python train.py --rope_fraction=1.0 --bias="qkv" --beta2=0.95 --seq_len=2048 --doc_mask=true
MLP neurons of a small language model. Each row is named by its layer, matrix (gate and up: input weights) and neuron, and shows model dimensions 352-415. Each number is 200 + 20 x the weight over its row's rms, rounded and kept within 0 to 999. A neuron's up and down rows have the sign that makes its largest values positive.
A block is one neuron, or neurons of one layer that tend to fire together. Before each block is what it responds to, as a language model described it from the Wikipedia text at the highest values.

Upcoming number slot
L2.gate322,156,190,196,215,153,187,256,198,202,212,224,173,188,201,193,169,199,213,225,199,175,179,234,215,186,207,198,215,221,191,209,189,237,217,236,217,210,196,191,196,168,205,210,211,207,192,225,194,192,236,203,230,174,240,163,189,194,221,225,231,185,209,190,216
L2.up322,167,213,165,216,236,199,157,211,193,231,213,203,200,184,205,162,184,198,209,216,250,215,208,224,208,206,221,183,141,217,206,227,179,199,217,185,209,207,181,168,214,215,230,186,219,222,194,190,211,194,181,200,180,139,205,194,186,209,172,179,227,188,193,160
L2.gate1043,227,234,214,214,208,174,192,173,200,184,216,230,202,181,192,216,203,165,212,188,200,201,231,226,181,228,195,204,193,177,236,202,183,208,183,189,188,214,214,190,201,160,219,179,169,218,191,199,243,199,192,207,193,274,202,191,170,193,233,211,221,204,206,192
L2.up1043,213,222,212,198,179,207,162,217,217,198,218,235,184,189,232,171,178,192,213,201,216,202,242,235,190,240,203,212,222,184,214,203,204,239,189,212,208,217,164,197,219,190,176,210,198,220,173,187,194,219,173,202,210,195,187,242,209,175,199,195,199,201,178,194
L2.gate1411,175,227,204,166,215,226,234,204,209,244,242,241,179,184,181,243,199,224,196,204,214,181,237,184,185,191,170,208,181,227,200,190,198,232,186,194,177,182,191,231,194,195,193,209,177,191,228,192,189,213,176,198,175,186,204,171,259,166,181,137,154,167,174,184
L2.up1411,197,217,217,174,187,241,221,224,199,168,223,201,205,222,235,160,187,203,191,200,204,203,229,202,184,210,229,204,228,224,205,213,202,207,226,232,211,190,216,200,207,235,218,204,190,223,206,221,173,192,178,200,200,208,222,183,200,222,204,194,194,178,197,199
L2.gate1435,188,214,242,182,211,204,202,197,192,192,192,232,146,229,203,203,217,182,198,225,211,189,186,202,203,209,238,193,235,202,226,198,175,238,171,201,191,218,212,204,162,168,186,174,169,193,223,200,230,224,178,223,190,228,225,204,211,216,183,225,157,193,198,193
L2.up1435,209,231,233,189,182,211,206,170,192,185,190,193,169,208,189,233,192,186,192,182,218,206,200,178,176,200,180,220,183,195,207,164,220,214,214,179,177,217,188,199,194,224,228,205,214,191,162,223,159,213,196,188,171,200,213,166,238,188,210,169,201,195,162,208
L2.gate1676,191,216,199,180,184,226,211,191,181,176,178,195,194,168,201,171,202,198,192,216,179,213,203,203,191,210,243,211,222,214,143,211,184,192,186,215,188,228,170,204,189,196,184,178,219,201,200,232,232,181,203,192,207,202,184,154,212,203,199,215,190,185,222,182
L2.up1676,182,213,224,187,220,201,207,192,203,180,174,180,160,220,201,196,213,175,194,196,237,216,193,216,194,209,163,155,218,156,214,203,200,188,218,185,204,163,168,200,204,184,206,176,221,208,194,201,203,167,209,216,171,202,201,206,137,214,210,176,171,180,182,201
L2.gate1756,160,224,231,193,176,227,188,183,208,167,217,221,184,195,202,175,155,197,227,219,160,196,201,151,175,172,196,218,183,183,188,219,200,219,175,197,206,236,216,167,186,191,151,193,192,182,161,185,210,224,201,196,209,192,181,189,201,139,171,201,209,196,190,194
L2.up1756,214,194,195,207,203,218,223,204,216,234,192,250,219,202,184,211,240,213,215,167,207,180,189,231,190,211,159,204,187,222,200,173,177,202,212,221,167,208,220,186,179,186,184,194,162,180,188,195,217,196,181,201,172,227,211,198,219,200,197,187,181,195,219,216
L2.gate1761,214,160,192,214,173,186,174,206,237,200,199,197,197,192,187,202,175,177,185,218,202,177,196,205,147,214,231,186,192,266,188,197,210,199,180,204,195,215,197,214,221,209,218,187,192,192,177,202,206,185,195,194,199,215,213,214,226,216,189,234,201,186,197,212
L2.up1761,233,207,189,192,212,169,191,237,187,171,196,176,166,198,205,197,183,225,179,177,169,204,212,195,203,199,204,203,223,203,202,149,165,195,239,203,199,220,145,215,218,193,159,169,198,221,197,206,196,239,178,195,175,193,210,180,185,207,167,246,207,203,166,180
L2.gate1807,175,240,224,187,152,211,191,200,209,200,196,289,227,214,164,229,191,215,186,204,210,175,194,192,194,198,219,189,194,217,213,216,177,210,225,172,197,209,176,210,216,182,200,174,212,213,216,186,203,205,180,222,199,192,200,182,229,184,193,208,181,186,189,195
L2.up1807,228,202,217,222,201,224,214,197,219,232,188,209,229,230,166,204,206,203,139,192,179,198,195,188,242,212,247,212,225,216,184,164,187,177,202,196,213,214,205,227,209,206,191,221,196,197,163,147,217,213,215,205,229,159,195,197,175,178,218,202,224,214,175,177

Table total-row figures
L4.gate217,202,214,182,180,184,179,201,245,208,192,205,205,198,192,194,225,190,193,185,218,178,182,203,208,205,207,232,158,177,238,188,208,187,194,199,209,205,168,227,216,225,182,199,189,220,199,230,171,215,190,199,199,200,194,194,192,196,183,206,183,193,203,193,202
L4.up217,194,189,207,203,181,236,189,230,213,216,175,172,217,187,162,184,205,201,204,187,165,194,226,208,212,183,184,205,193,219,211,188,196,209,219,216,185,208,200,201,195,183,234,211,175,149,184,229,186,166,209,210,200,205,175,223,221,202,203,212,199,202,179,196
L4.gate231,198,233,208,153,200,239,189,211,192,165,172,209,206,205,173,239,194,220,218,204,190,213,210,194,202,228,197,222,162,237,204,186,178,209,203,220,171,192,222,211,225,157,191,195,201,180,200,201,181,213,179,242,202,201,155,191,226,173,186,212,221,232,174,224
L4.up231,200,158,172,189,220,164,209,160,238,198,201,224,169,222,198,189,196,178,158,193,217,230,232,198,201,196,212,195,227,160,175,188,205,211,203,183,238,214,221,209,156,219,232,207,153,176,196,202,201,191,221,195,197,197,217,186,209,199,241,214,212,194,229,195
L4.gate447,184,213,191,226,218,233,176,198,231,209,176,215,223,192,206,217,178,209,166,194,198,202,214,222,204,216,204,182,217,212,175,179,169,213,186,200,175,215,214,175,202,170,185,217,185,213,218,183,212,222,200,246,197,254,213,170,192,220,207,175,216,191,179,207
L4.up447,231,212,209,205,200,201,183,172,181,196,210,202,209,198,229,191,213,164,200,229,194,205,198,229,202,191,192,183,258,234,191,213,183,213,149,232,196,239,187,238,181,230,166,185,171,205,207,235,203,182,189,186,236,217,242,206,205,184,204,211,191,188,210,208
L4.gate544,206,188,170,201,206,234,215,224,231,217,219,194,225,197,215,191,204,217,185,236,190,168,243,233,203,195,199,183,235,203,188,190,180,214,217,228,178,205,201,212,173,180,177,198,168,138,202,197,177,222,186,209,194,192,196,193,228,200,186,227,217,227,185,198
L4.up544,220,202,183,227,212,200,190,171,203,194,194,202,219,205,199,224,224,196,203,224,200,206,200,194,197,238,217,210,202,215,199,188,240,181,203,190,186,188,210,205,194,180,179,213,203,178,193,192,195,208,192,192,204,212,195,212,185,202,179,163,186,206,209,202
L4.gate1169,185,183,211,216,176,201,208,223,216,222,223,166,201,199,207,215,190,198,177,183,218,219,211,252,184,182,168,205,182,177,157,164,189,224,212,183,189,210,196,182,169,166,196,211,165,195,187,199,227,188,188,225,202,215,220,211,187,180,196,174,199,221,196,162
L4.up1169,210,158,204,209,193,212,191,164,209,187,195,182,222,174,179,221,197,215,199,199,205,195,210,205,191,212,206,209,177,178,178,193,159,219,226,227,167,227,198,234,229,212,194,209,216,214,192,191,185,200,185,203,196,238,207,200,190,196,179,178,187,218,184,204
L4.gate1356,226,201,191,199,207,207,194,179,212,197,190,179,193,191,197,220,196,218,214,181,243,207,215,228,195,207,236,183,190,190,186,175,193,229,173,209,193,216,179,167,212,196,220,227,186,198,163,193,193,203,177,212,195,224,226,186,174,221,191,186,187,224,197,227
L4.up1356,187,166,166,225,185,218,194,216,203,192,186,188,232,234,231,212,197,198,161,173,169,219,190,182,200,192,225,211,205,207,214,175,189,155,220,197,199,182,215,207,190,171,208,170,227,162,205,206,213,207,197,225,175,178,211,186,181,219,181,248,215,204,203,165
L4.gate2269,193,239,197,214,206,229,195,210,231,210,217,197,191,207,232,192,176,211,200,181,212,236,226,177,204,185,231,217,198,188,185,183,234,233,174,199,212,202,223,185,168,218,202,207,176,193,231,187,210,235,184,219,182,213,177,175,202,209,189,206,204,176,183,178
L4.up2269,229,207,211,184,193,199,173,212,209,189,216,190,190,216,214,192,198,213,192,195,181,225,219,204,180,183,186,222,182,202,150,177,166,216,217,209,213,231,183,207,148,206,210,199,224,187,194,188,226,198,169,199,170,230,215,183,218,168,171,188,208,259,192,190
L4.gate2296,182,192,207,208,205,196,225,165,190,204,188,215,212,204,205,194,201,228,199,187,188,210,187,221,196,223,192,189,212,187,193,179,200,222,202,194,169,175,189,199,165,177,212,206,179,237,192,206,217,218,197,216,166,215,200,203,203,207,210,197,200,201,235,193
L4.up2296,207,240,244,186,204,198,212,184,224,190,216,175,187,196,211,204,204,232,196,203,223,216,186,238,198,211,227,216,181,173,154,202,223,195,216,236,224,209,184,210,217,202,183,198,200,224,198,195,190,201,202,198,217,184,204,211,218,246,194,178,221,196,187,192

Year final digit
L5.gate156,211,191,210,186,167,231,227,221,206,201,171,209,223,216,226,205,165,141,225,185,201,195,181,190,212,199,195,192,193,202,148,200,173,204,179,207,189,219,187,200,169,176,185,201,173,208,207,198,221,188,197,239,192,203,202,228,224,245,203,214,218,228,207,166
L5.up156,171,215,225,182,223,183,217,199,211,199,176,190,213,223,199,182,186,189,207,202,203,185,219,218,201,189,208,185,215,240,219,182,202,164,171,217,164,186,197,205,215,182,152,173,175,201,202,175,199,181,196,224,198,225,198,189,194,178,209,218,198,188,189,194

Verb-completing pieces before objects
L5.gate1147,199,191,178,175,165,171,171,224,228,190,180,200,205,225,251,207,195,177,213,181,230,198,179,213,196,205,190,182,194,173,176,198,258,211,164,198,227,204,232,189,196,171,192,189,178,210,212,155,185,215,227,234,192,196,198,190,184,201,254,214,231,207,239,184
L5.up1147,222,209,220,170,231,205,224,171,181,203,198,221,197,217,195,203,204,202,229,225,207,209,178,186,185,197,244,203,215,217,209,187,206,210,233,215,203,199,175,220,198,248,191,183,184,193,192,178,203,148,170,210,218,182,186,221,170,225,195,219,188,177,226,182

Years and line-end breaks
L2.gate277,195,231,173,177,226,212,211,198,222,219,205,261,202,202,209,188,180,207,193,188,197,220,209,186,208,167,166,183,189,216,191,178,154,166,202,202,188,188,211,176,165,204,215,172,166,222,220,161,197,206,144,207,193,207,200,182,207,151,161,200,173,188,206,188
L2.up277,171,235,192,192,207,219,199,199,196,223,196,189,187,200,222,191,197,149,203,223,202,207,234,223,206,174,152,201,178,242,175,215,202,228,177,166,231,216,203,204,209,205,201,176,201,187,202,197,178,217,177,204,156,197,199,207,225,161,195,182,183,149,185,206
L2.gate478,197,207,220,200,226,182,230,186,182,211,178,220,194,211,246,210,196,211,197,214,200,219,217,203,185,225,202,224,224,184,209,198,168,237,201,193,173,198,208,185,192,163,184,177,194,182,201,243,200,181,197,217,227,221,202,193,238,185,202,192,204,227,213,223
L2.up478,252,244,202,199,214,184,183,193,216,179,199,212,201,167,175,181,185,203,206,204,222,236,217,205,222,198,170,209,216,181,180,168,178,155,197,211,192,193,210,192,213,185,202,171,203,209,198,192,195,200,179,173,214,218,191,179,228,230,180,223,169,198,207,198
L2.gate849,187,220,204,143,233,191,208,199,230,190,211,195,211,227,232,201,188,155,222,204,208,200,208,224,188,205,212,213,172,198,230,207,189,223,179,164,195,223,179,209,189,157,187,207,167,231,175,218,225,233,160,211,200,214,210,185,214,237,205,211,186,176,216,221
L2.up849,205,233,198,211,176,164,235,202,180,207,194,187,198,204,191,221,175,208,197,170,177,203,201,162,207,188,192,213,203,216,204,200,189,161,229,173,192,208,205,186,166,234,206,187,206,195,221,193,225,226,151,209,159,233,238,171,217,205,174,216,194,195,191,203
L2.gate1128,188,217,221,199,186,186,191,232,202,214,219,200,230,177,195,210,186,229,220,229,213,175,222,193,214,180,194,207,176,179,202,231,207,223,186,181,185,187,195,175,221,189,219,242,167,239,191,196,243,211,162,203,208,173,196,187,229,230,194,207,181,188,210,205
L2.up1128,196,216,187,218,189,154,186,205,167,207,212,218,198,210,202,224,200,215,190,210,183,209,187,216,242,213,236,225,199,176,226,210,214,209,210,157,220,193,211,189,169,230,187,205,205,236,163,219,241,167,160,201,211,177,199,213,178,247,207,257,212,172,235,180
L2.gate1479,202,215,189,193,214,210,186,202,200,221,213,215,210,220,182,237,201,217,221,181,190,184,200,198,159,222,185,195,168,226,172,224,189,208,192,210,179,196,218,212,168,205,193,202,192,219,230,201,226,167,180,223,216,215,220,212,194,200,213,204,176,170,209,223
L2.up1479,220,227,180,202,160,186,206,215,207,204,206,188,210,194,192,242,174,186,188,195,229,212,193,219,204,205,206,205,187,163,193,184,225,194,188,193,198,209,221,233,210,199,213,178,199,204,232,174,195,240,200,240,207,222,247,204,170,209,231,228,187,201,232,166
L2.gate1581,139,229,229,171,194,238,199,211,208,196,201,202,187,216,223,241,165,174,203,217,197,216,198,192,196,164,209,241,165,217,204,207,199,217,184,217,204,188,215,204,203,149,214,196,237,223,225,242,181,219,194,198,166,186,213,175,216,212,188,197,190,224,197,197
L2.up1581,177,226,207,180,200,194,182,269,210,237,175,214,253,169,197,230,199,196,206,209,208,218,205,207,191,184,203,176,205,205,203,190,174,148,192,213,192,194,227,204,208,183,216,188,197,203,213,208,189,230,226,205,211,190,221,185,206,213,232,166,181,194,215,196
L2.gate1835,177,241,192,206,217,152,200,209,237,227,223,198,215,185,202,221,181,142,212,216,210,178,253,192,184,173,192,207,204,194,225,218,181,234,169,176,174,180,203,182,185,213,207,213,190,187,215,214,219,216,184,215,161,200,209,197,159,223,210,203,174,202,182,214
L2.up1835,162,190,180,203,181,180,163,211,166,233,225,211,212,179,187,213,195,199,251,169,203,177,188,222,229,176,211,209,205,191,228,210,208,217,199,163,246,210,197,191,190,216,217,225,169,235,172,193,220,221,166,203,158,172,186,208,210,246,208,218,180,194,218,136
L2.gate2298,218,180,168,175,206,193,183,227,160,219,158,177,192,194,204,156,200,210,181,220,173,193,199,198,214,195,190,214,190,253,215,211,173,198,205,166,167,183,215,209,201,186,193,149,182,195,199,199,217,205,166,215,208,234,199,210,185,228,178,227,216,217,194,221
L2.up2298,203,218,189,176,182,194,241,195,195,206,171,206,181,185,189,201,177,214,222,192,184,205,210,198,184,154,203,173,199,196,194,193,204,187,160,201,197,194,232,208,203,198,222,193,194,242,216,200,220,197,210,209,206,221,204,245,203,222,195,173,226,195,230,188

Transitive verb endings
L2.gate7,198,222,183,186,211,188,211,196,174,191,217,198,191,196,172,199,174,170,170,198,186,206,195,204,226,187,198,197,202,196,214,194,227,195,221,181,190,176,235,182,175,219,216,183,202,190,163,211,234,187,231,210,188,184,184,202,156,174,206,202,170,215,200,223
L2.up7,197,190,161,206,202,181,186,200,184,215,199,170,205,150,197,184,228,217,175,212,214,217,186,150,194,236,154,156,216,182,200,209,205,187,207,183,172,202,223,202,195,199,171,209,196,196,191,206,211,236,224,189,210,215,185,220,203,251,222,213,194,193,158,189
L2.gate576,237,194,209,174,199,201,209,202,224,165,218,211,223,205,188,217,175,154,216,206,201,198,197,186,190,202,203,157,200,224,218,201,187,182,194,189,191,209,221,161,204,237,239,186,193,199,193,182,225,224,242,218,212,207,200,182,191,196,225,175,181,205,211,192
L2.up576,191,201,196,185,190,182,170,196,190,198,193,172,206,185,211,179,185,217,223,230,190,199,218,202,179,223,225,172,200,216,197,203,202,238,211,192,220,194,197,201,232,210,216,181,210,157,225,200,192,196,202,207,236,204,167,216,167,218,217,214,203,218,176,173
L2.gate694,209,225,216,209,176,219,178,205,182,187,191,173,225,186,205,188,183,231,220,204,193,181,159,182,204,225,226,164,196,205,187,203,179,256,198,182,187,192,182,186,239,207,210,187,229,215,205,185,207,230,182,224,208,198,210,214,168,205,210,207,211,194,181,184
L2.up694,226,190,202,189,184,214,197,218,215,217,202,198,196,192,214,192,183,204,205,214,197,215,195,194,184,211,201,171,206,205,177,220,208,198,188,177,187,180,195,192,167,207,219,198,190,207,206,197,204,208,192,219,172,153,205,230,167,220,216,187,226,191,195,182
L2.gate966,232,194,216,226,198,222,196,197,230,192,192,228,189,173,194,201,195,183,214,149,196,180,164,178,187,201,189,202,237,196,185,168,205,211,203,176,239,206,179,221,192,236,198,209,190,216,193,207,207,185,220,204,219,218,191,220,168,220,212,221,215,207,212,219
L2.up966,224,213,191,194,203,213,187,237,195,196,210,188,198,172,235,170,174,214,183,151,202,219,213,212,183,226,214,193,200,190,210,187,194,206,189,182,202,223,227,199,213,208,151,207,187,187,195,225,216,211,211,202,192,206,213,213,176,205,226,172,208,180,201,212
L2.gate1157,219,228,240,207,180,208,208,207,219,229,199,184,186,217,199,182,191,202,206,206,213,181,150,207,183,200,169,180,191,230,190,211,227,180,186,216,224,203,194,203,174,214,147,194,162,173,212,183,211,208,166,200,221,192,220,188,160,190,212,216,199,190,195,190
L2.up1157,191,197,173,181,230,219,192,198,186,203,200,200,177,175,218,224,174,196,197,202,189,187,248,210,233,236,220,186,221,183,201,198,168,225,187,191,155,219,226,191,198,214,201,187,178,209,193,192,204,256,208,195,175,187,198,214,194,206,257,191,174,205,213,208
L2.gate1186,249,238,185,195,219,206,190,224,231,236,227,205,203,196,193,185,183,193,215,219,183,181,196,182,189,190,189,177,198,211,182,202,206,218,170,226,185,204,181,234,224,202,214,164,209,145,186,193,236,233,194,214,219,209,196,211,149,209,185,192,178,191,182,203
L2.up1186,229,198,178,195,178,201,153,183,195,226,176,213,194,165,179,197,194,210,222,215,182,202,215,176,153,223,196,196,230,207,209,166,173,194,176,180,209,200,199,217,225,188,223,190,218,169,189,193,205,199,172,183,172,212,172,150,163,208,187,212,216,189,197,201
L2.gate1351,200,210,162,192,214,194,187,215,228,213,170,215,198,200,177,226,218,209,228,180,238,173,169,176,204,207,231,186,216,179,180,192,208,219,168,195,208,201,233,205,162,200,233,184,218,193,221,222,200,213,216,201,198,194,187,217,197,233,217,221,216,215,238,186
L2.up1351,213,213,227,200,157,200,188,211,179,216,188,221,192,175,214,191,208,214,200,179,211,173,203,206,180,206,201,195,206,187,198,184,201,227,224,223,214,178,222,245,170,226,212,211,188,179,194,168,196,248,220,177,224,174,197,203,182,188,192,165,194,185,220,187
L2.gate1610,209,225,185,190,216,154,223,210,256,208,190,174,239,238,228,224,199,198,232,196,222,191,205,228,218,169,196,161,189,168,191,177,238,190,198,214,225,217,201,197,168,209,226,191,191,186,214,209,203,199,197,197,234,172,227,201,187,219,186,167,205,180,214,204
L2.up1610,184,192,208,194,168,203,194,166,219,212,212,181,207,239,226,219,213,202,222,212,213,179,186,196,164,228,216,158,195,236,219,228,208,237,190,207,222,236,196,190,218,224,208,204,214,149,227,223,195,241,191,196,213,196,184,200,192,206,228,213,195,214,223,231

Ending of time phrases
L4.gate65,219,240,230,180,174,236,219,196,246,167,228,215,188,207,200,245,161,176,210,169,209,219,194,203,198,165,207,153,170,186,163,180,225,203,168,200,174,222,203,184,216,174,222,199,223,220,214,233,197,174,196,224,215,198,228,190,224,177,170,198,211,190,184,195
L4.up65,194,197,213,160,175,221,206,209,180,181,187,200,243,211,198,177,242,190,199,219,202,193,205,178,204,204,209,189,185,219,221,196,229,172,226,222,191,213,191,212,212,181,214,200,204,232,208,214,182,197,198,213,170,185,207,219,175,213,202,181,175,216,197,194
L4.gate260,230,200,203,202,194,203,227,208,182,162,232,195,215,176,210,170,210,198,206,217,214,181,207,243,221,230,213,228,184,190,205,210,208,200,210,209,153,179,161,205,218,201,208,213,196,215,192,189,203,209,185,216,206,224,171,207,179,223,162,189,208,193,192,215
L4.up260,212,213,225,210,188,244,198,199,179,192,170,210,184,166,224,196,226,213,231,197,201,195,201,198,220,213,205,161,201,190,185,196,158,182,210,241,172,207,212,231,164,185,194,178,181,190,221,210,170,194,199,199,199,194,188,192,229,217,210,219,189,199,179,173
L4.gate1011,217,195,229,121,205,194,238,200,190,188,194,214,196,193,214,219,192,201,206,240,217,205,212,218,179,210,204,168,183,213,163,253,203,173,177,224,197,214,201,207,205,161,235,200,192,186,208,222,217,205,199,206,198,177,203,180,258,225,171,182,234,194,193,223
L4.up1011,178,212,181,170,178,245,213,230,203,170,224,217,206,162,211,238,176,197,185,217,207,213,165,210,233,176,208,191,202,229,189,174,213,158,230,228,157,198,171,238,216,208,218,192,248,218,201,218,192,204,189,229,178,182,187,217,196,228,167,202,213,196,192,180
L4.gate1013,182,176,189,183,153,186,220,219,216,150,201,194,221,188,239,226,195,185,188,202,189,214,195,170,213,163,223,176,220,195,176,203,212,226,190,215,160,199,206,195,192,226,198,188,223,168,213,184,193,187,195,202,230,163,219,199,193,202,184,209,195,177,173,186
L4.up1013,221,206,216,213,177,190,227,236,205,182,209,176,193,187,163,183,223,184,229,200,225,180,252,223,227,195,206,170,197,237,160,186,214,223,191,203,188,183,174,196,197,203,179,199,210,166,185,158,161,175,183,216,225,207,212,188,231,197,195,181,231,210,205,184
L4.gate1403,215,205,176,178,217,219,172,226,179,172,212,192,189,214,207,191,179,215,195,195,286,210,212,201,189,218,211,181,182,223,179,193,221,168,239,200,165,214,201,223,199,192,197,196,181,218,206,203,194,205,145,224,178,195,177,139,204,180,212,185,193,207,208,203
L4.up1403,170,199,199,174,186,242,189,194,194,214,199,178,184,199,227,188,166,219,199,234,188,174,210,211,191,191,204,161,197,213,204,217,207,205,193,175,203,186,191,190,219,201,176,183,211,217,196,212,192,212,224,221,227,239,216,253,178,229,232,229,200,175,224,218
L4.gate1485,177,225,212,168,179,191,224,195,175,207,215,190,209,196,172,206,201,184,223,203,200,243,222,182,171,209,203,189,189,219,206,197,232,214,211,220,199,190,193,191,202,178,216,200,206,180,208,208,223,192,205,192,199,175,201,204,211,220,194,165,181,207,182,173
L4.up1485,213,214,185,193,154,219,216,213,197,175,206,173,203,204,215,189,200,193,227,215,228,244,219,201,184,240,188,176,198,205,198,191,173,192,173,219,191,181,198,218,215,174,220,169,216,192,193,187,187,219,196,196,208,161,198,200,196,235,185,197,193,187,169,191
L4.gate1713,221,171,191,170,233,236,237,208,195,224,192,200,237,190,216,200,226,230,227,199,214,185,185,189,220,186,212,160,200,226,220,218,201,202,216,242,202,201,236,199,211,184,192,188,223,180,205,231,166,220,181,201,216,192,207,205,211,228,184,202,185,242,218,188
L4.up1713,193,217,207,219,165,237,222,220,197,205,210,203,196,195,183,225,202,209,218,158,196,212,238,194,195,209,201,191,211,206,172,201,198,181,224,211,191,193,229,199,173,178,215,174,211,166,207,219,191,198,179,195,206,208,192,191,208,212,204,214,217,189,210,234
L4.gate2059,199,213,204,196,166,224,217,204,237,179,193,163,163,206,196,230,186,138,219,192,194,200,200,196,191,202,212,150,209,217,181,187,203,191,186,219,175,143,202,204,215,162,177,202,220,164,203,201,187,194,193,227,190,200,205,209,203,161,211,189,188,149,179,210
L4.up2059,200,216,223,183,218,223,209,198,201,179,243,209,181,171,199,225,175,223,165,165,224,220,167,203,190,216,177,208,211,215,227,231,215,155,194,172,177,177,177,181,209,185,206,200,194,189,231,183,206,182,237,207,215,216,222,204,192,182,202,222,219,194,209,217

Name pieces, table pipes
L5.gate420,228,243,196,171,158,199,191,201,216,194,219,261,174,198,215,196,186,195,229,187,199,200,206,202,210,179,208,199,227,212,191,190,205,223,195,219,174,198,235,222,201,195,198,207,164,159,214,212,198,221,177,220,192,168,199,202,218,231,174,209,201,173,194,191
L5.up420,202,208,190,215,197,197,200,185,189,197,182,216,195,199,174,194,201,217,215,177,198,197,215,195,136,200,224,209,223,180,211,193,201,238,146,195,182,208,185,231,161,216,188,197,213,175,190,183,222,172,181,190,182,219,199,246,177,218,242,220,198,207,167,194

Verb suffix completions
L4.gate211,220,209,220,210,119,196,208,255,199,203,190,172,180,212,204,188,213,200,216,213,185,207,220,195,183,203,201,200,222,204,209,208,221,220,182,241,200,201,257,213,173,200,177,199,188,166,231,201,207,228,195,212,204,176,194,184,202,190,227,188,185,195,198,175
L4.up211,194,243,153,202,241,207,164,199,177,216,212,196,198,194,235,185,185,220,200,175,245,189,168,207,238,224,229,188,180,198,216,203,175,191,237,198,176,227,175,198,232,204,221,166,199,186,200,223,209,207,208,211,206,229,227,219,194,247,193,223,240,168,196,238
L4.gate561,203,201,174,204,182,204,183,220,213,189,219,174,186,193,225,203,208,224,222,176,207,188,193,208,218,202,202,216,188,218,178,215,230,189,232,221,199,212,184,187,183,172,225,199,174,192,200,163,207,189,207,222,185,207,202,207,200,203,205,180,196,210,212,177
L4.up561,217,177,187,178,198,220,228,226,190,230,181,195,222,201,166,182,240,237,197,200,177,217,149,223,204,177,179,188,223,207,200,213,184,194,183,210,218,199,220,223,180,194,183,190,192,209,212,193,205,181,226,181,179,222,210,212,206,195,229,171,187,194,166,192
L4.gate1005,202,221,184,201,199,180,197,204,197,193,191,203,189,192,208,210,188,183,218,158,218,231,213,226,201,228,222,187,197,180,205,248,206,173,221,207,212,207,193,182,178,188,197,229,185,171,206,220,225,215,190,217,170,183,199,205,210,205,211,202,213,159,203,227
L4.up1005,199,209,217,198,197,187,191,221,199,176,191,165,197,213,207,217,197,194,212,200,195,216,202,213,230,182,196,161,160,176,211,221,222,185,219,228,219,191,209,189,234,195,192,183,174,205,185,227,197,218,202,223,202,225,181,223,208,246,210,197,218,179,165,177
L4.gate1243,235,227,198,194,196,200,189,237,199,220,202,236,194,174,178,214,180,205,207,179,184,223,206,193,175,245,196,192,197,202,216,195,216,184,185,217,203,200,197,179,193,195,193,202,189,182,203,175,230,210,189,208,193,214,181,192,199,203,208,173,199,155,214,184
L4.up1243,175,202,202,170,201,208,218,213,182,170,223,180,183,186,206,203,161,139,201,217,247,193,187,178,211,208,196,218,189,188,193,208,218,191,179,166,205,223,205,144,246,189,206,201,199,165,205,204,237,222,219,208,229,193,219,194,188,218,216,161,214,193,228,190
L4.gate1631,190,191,233,205,156,191,182,222,196,199,236,164,196,217,221,209,187,185,171,204,204,213,202,205,198,231,208,211,232,185,178,223,211,206,192,175,194,201,184,193,177,183,191,211,202,161,183,178,231,195,188,216,208,190,206,208,189,207,212,250,249,193,230,183
L4.up1631,221,219,175,209,233,173,183,168,185,235,195,209,213,212,206,158,212,206,207,200,200,196,220,189,193,231,217,189,201,242,162,185,207,201,247,215,223,220,214,208,203,206,225,196,184,214,234,225,222,213,179,215,184,209,186,184,167,205,212,218,229,202,185,197
L4.gate2058,204,219,195,185,195,198,208,196,197,159,153,216,172,192,225,201,189,199,186,228,196,198,206,210,205,200,200,190,195,221,192,248,189,201,207,227,207,232,212,222,203,199,217,208,172,165,196,201,235,213,198,217,150,212,235,212,202,199,211,174,213,197,208,246
L4.up2058,200,179,198,205,171,222,197,207,197,214,177,216,164,220,188,221,197,203,207,164,197,186,184,205,194,196,207,198,247,201,214,218,208,209,211,182,235,205,202,240,206,216,202,194,176,181,194,202,204,174,182,211,190,193,203,189,206,226,216,194,206,178,188,159
L4.gate2157,240,234,221,198,193,204,213,211,206,223,210,212,209,224,209,220,199,160,233,180,195,172,207,209,220,209,179,190,216,201,190,199,170,203,197,215,208,204,216,218,187,203,201,191,149,191,202,227,233,212,179,203,216,173,190,203,200,202,197,180,193,179,173,185
L4.up2157,201,210,194,191,174,168,157,239,164,182,178,223,221,216,253,212,196,200,199,173,247,184,198,190,205,225,222,192,202,252,196,251,207,220,212,230,199,212,181,206,220,183,220,177,203,192,162,207,202,191,225,213,199,223,181,184,220,217,189,216,167,182,251,184
L4.gate2191,207,163,217,154,182,211,203,204,172,220,223,192,188,200,179,199,214,214,214,216,227,200,199,197,200,214,202,173,169,173,186,225,229,255,210,212,172,197,201,222,183,192,195,182,174,199,176,184,183,208,192,222,150,224,218,204,224,238,203,189,196,171,213,223
L4.up2191,213,231,155,183,190,220,205,218,165,214,201,218,180,195,200,188,207,202,188,175,183,217,222,219,230,182,195,199,165,198,231,194,186,197,205,244,204,227,206,204,208,179,212,212,180,169,222,212,186,246,201,210,216,133,219,213,239,194,199,181,221,176,209,197